config.toml
num_key_value_heads = 4
intermediate_size = 1024
norm = "rmsnorm"
norm_place = "pre"
bias = "all"
init = "uniform"
init_std_up = 0.0275
init_std_down = 0.0
optimizer = "adam_variant"
beta2 = 0.95
warmup_steps = 213
schedule = "wsd"
batch_tokens = [65536, 131072, 196608]
max_seq_len = 512
MLP neurons of a small language model. Each row is named by its layer, matrix (down: output weights) and neuron, and shows model dimensions 64-127. Each number is 50 + 12 x the weight over its row's rms, rounded and kept within 0 to 99.
After each neuron's rows, "fires before" lists the tokens most often just after its 100 highest values on Wikipedia text that the model never trained on.

L2.down127:43 57 42 44 46 51 50 53 40 59 59 63 55 61 20 17 37 36 49 50 52 52 45 29 71 52 56 65 60 54 29 38 33 47 51 41 41 57 50 22 58 61 57 45 53 58 30 71 47 44 65 66 42 57 52 59 43 58 53 52 38 49 43 61
fires before: " | ", ".", " |  |  |"

L13.down429:62 53 44 43 48 42 41 60 69 28 59 67 69 51 52 53 45 49 48 39 40 33 50 65 59 42 56 63 50 47 37 43 53 57 54 45 45 55 48 47 43 49 53 68 49 54 43 40 48 55 64 31 33 39 39 56 64 36 33 76 31 42 44 66
fires before: "1", "2"

L16.down962:52 64 29 46 46 43 58 55 40 52 58 53 32 32 51 37 59 37 66 44 34 50 66 60 44 43 65 46 52 48 41 38 47 54 51 55 30 56 55 48 24 77 72 26 46 43 42 33 43 56 48 46 47 39 52 68 68 62 34 31 60 65 68 34
fires before: "1", "2", "0", "3", "4", "6"

L2.down747:47 46 75 63 47 68 60 55 65 35 35 36 57 48 59 35 33 60 36 55 47 30 50 33 50 45 71 29 64 38 46 65 34 55 49 26 50 58 40 57 32 36 43 37 62 52 38 58 26 51 54 55 64 60 39 45 37 50 44 56 50 46 44 46
fires before: "2", "1", ","

L16.down743:31 53 42 67 40 82 67 61 55 47 48 37 32 35 49 33 52 36 76 46 39 63 59 43 51 52 49 32 58 50 72 62 47 49 48 52 48 44 32 49 54 57 38 28 47 53 39 53 49 51 45 33 72 66 47 35 56 15 63 62 48 52 45 54
fires before: "1", "0", "2", "3", "4"

L2.down956:55 60 18 42 43 37 57 64 53 28 46 69 50 66 47 49 47 51 47 56 34 30 54 31 55 58 63 55 60 57 35 33 51 36 37 58 72 48 39 59 35 41 39 50 46 46 48 64 60 28 56 52 61 51 43 59 49 48 68 77 42 40 65 58
fires before: " | ", ".", " | −"

L2.down812:35 45 55 43 48 57 36 67 15 57 38 69 30 55 33 45 36 48 33 41 58 66 64 35 56 65 53 58 42 57 64 64 56 68 61 56 59 62 51 61 68 60 44 44 41 63 48 41 46 68 67 69 47 49 54 34 42 54 58 68 27 79 57 40
fires before: " | ", " |", ".", "ory"

L15.down845:53 59 47 57 47 60 39 37 51 42 42 46 44 43 55 53 57 48 35 56 68 54 27 30 37 63 46 36 72 46 50 47 61 68 69 39 54 43 33 59 30 47 42 48 32 44 54 64 64 61 59 58 34 47 51 52 49 31 53 62 77 61 55 74
fires before: "\n", " | ", "\n\n"

L16.down1020:40 62 71 65 53 37 60 59 65 49 66 38 60 44 74 49 44 64 39 47 36 46 35 53 69 45 37 49 37 47 54 64 62 54 59 49 59 44 28 57 41 53 44 73 62 43 37 46 46 27 55 30 54 49 44 69 37 44 41 51 37 33 45 42
fires before: "1", "2"

L8.down228:46 71 45 38 62 48 43 79 50 52 66 22 31 58 48 36 36 44 58 41 56 50 51 57 75 49 56 51 53 47 42 37 52 61 59 55 44 42 33 28 42 54 66 29 61 36 25 68 46 34 38 56 61 49 43 60 44 54 72 45 33 47 52 34
fires before: " |  |  | ", " |  |  |", "1", " |  | ", "4"

L8.down980:60 45 51 27 63 32 46 35 29 63 42 62 40 70 57 32 67 38 47 52 41 49 46 36 26 40 43 39 38 37 43 32 60 34 61 45 54 45 43 38 50 37 19 32 43 44 56 52 44 95 55 68 51 59 31 53 47 62 47 46 58 35 62 50
fires before: " | ", ",", "."

L15.down85:61 36 42 46 36 52 43 49 43 55 53 54 53 40 42 68 51 38 49 45 45 40 50 47 27 45 54 59 59 34 64 41 60 76 52 40 41 57 38 47 42 48 27 58 38 31 62 58 52 60 46 65 61 50 46 39 45 47 35 46 68 32 61 44
fires before: " | ", " |"

L10.down782:67 72 35 32 52 54 55 52 46 52 53 23 37 57 54 60 54 45 47 38 40 65 55 55 50 51 60 42 49 50 56 30 44 43 60 64 57 48 46 32 46 52 56 35 39 39 42 51 44 67 54 55 22 26 39 57 47 38 64 50 43 56 37 56
fires before: "0", "1", "2", "4"

L16.down443:27 27 49 54 44 60 48 37 49 58 35 42 74 64 74 46 62 47 54 61 63 24 50 45 46 65 59 60 46 34 61 43 39 63 42 19 49 36 35 58 65 57 30 58 55 54 33 55 49 50 51 48 49 51 74 70 44 39 50 80 56 55 35 59
fires before: " |", ",", " | P"

L16.down656:71 56 39 48 41 53 60 40 38 61 39 55 59 61 71 40 38 28 62 32 71 25 45 55 49 47 54 59 40 45 57 37 40 74 43 46 47 50 38 69 40 63 32 63 44 58 51 63 57 44 36 53 91 45 45 37 44 54 50 75 42 53 65 59
fires before: " |"

L16.down85:52 72 53 80 69 44 53 62 51 46 68 57 46 54 56 43 65 53 71 79 36 45 55 52 49 33 59 66 64 53 17 49 50 54 35 27 54 42 43 48 39 54 61 36 51 41 25 48 54 44 50 61 75 28 49 49 39 64 48 73 38 49 38 34
fires before: "\n", "\n\n", ",", ".", "==", " =="

L15.down883:23 38 39 45 39 56 59 53 43 70 60 48 56 59 55 40 45 46 52 51 55 20 63 50 44 51 36 51 59 33 46 50 50 36 35 48 44 53 37 60 58 59 32 23 54 72 37 38 63 58 77 48 41 55 45 41 46 66 52 83 64 76 46 43
fires before: ",", " and"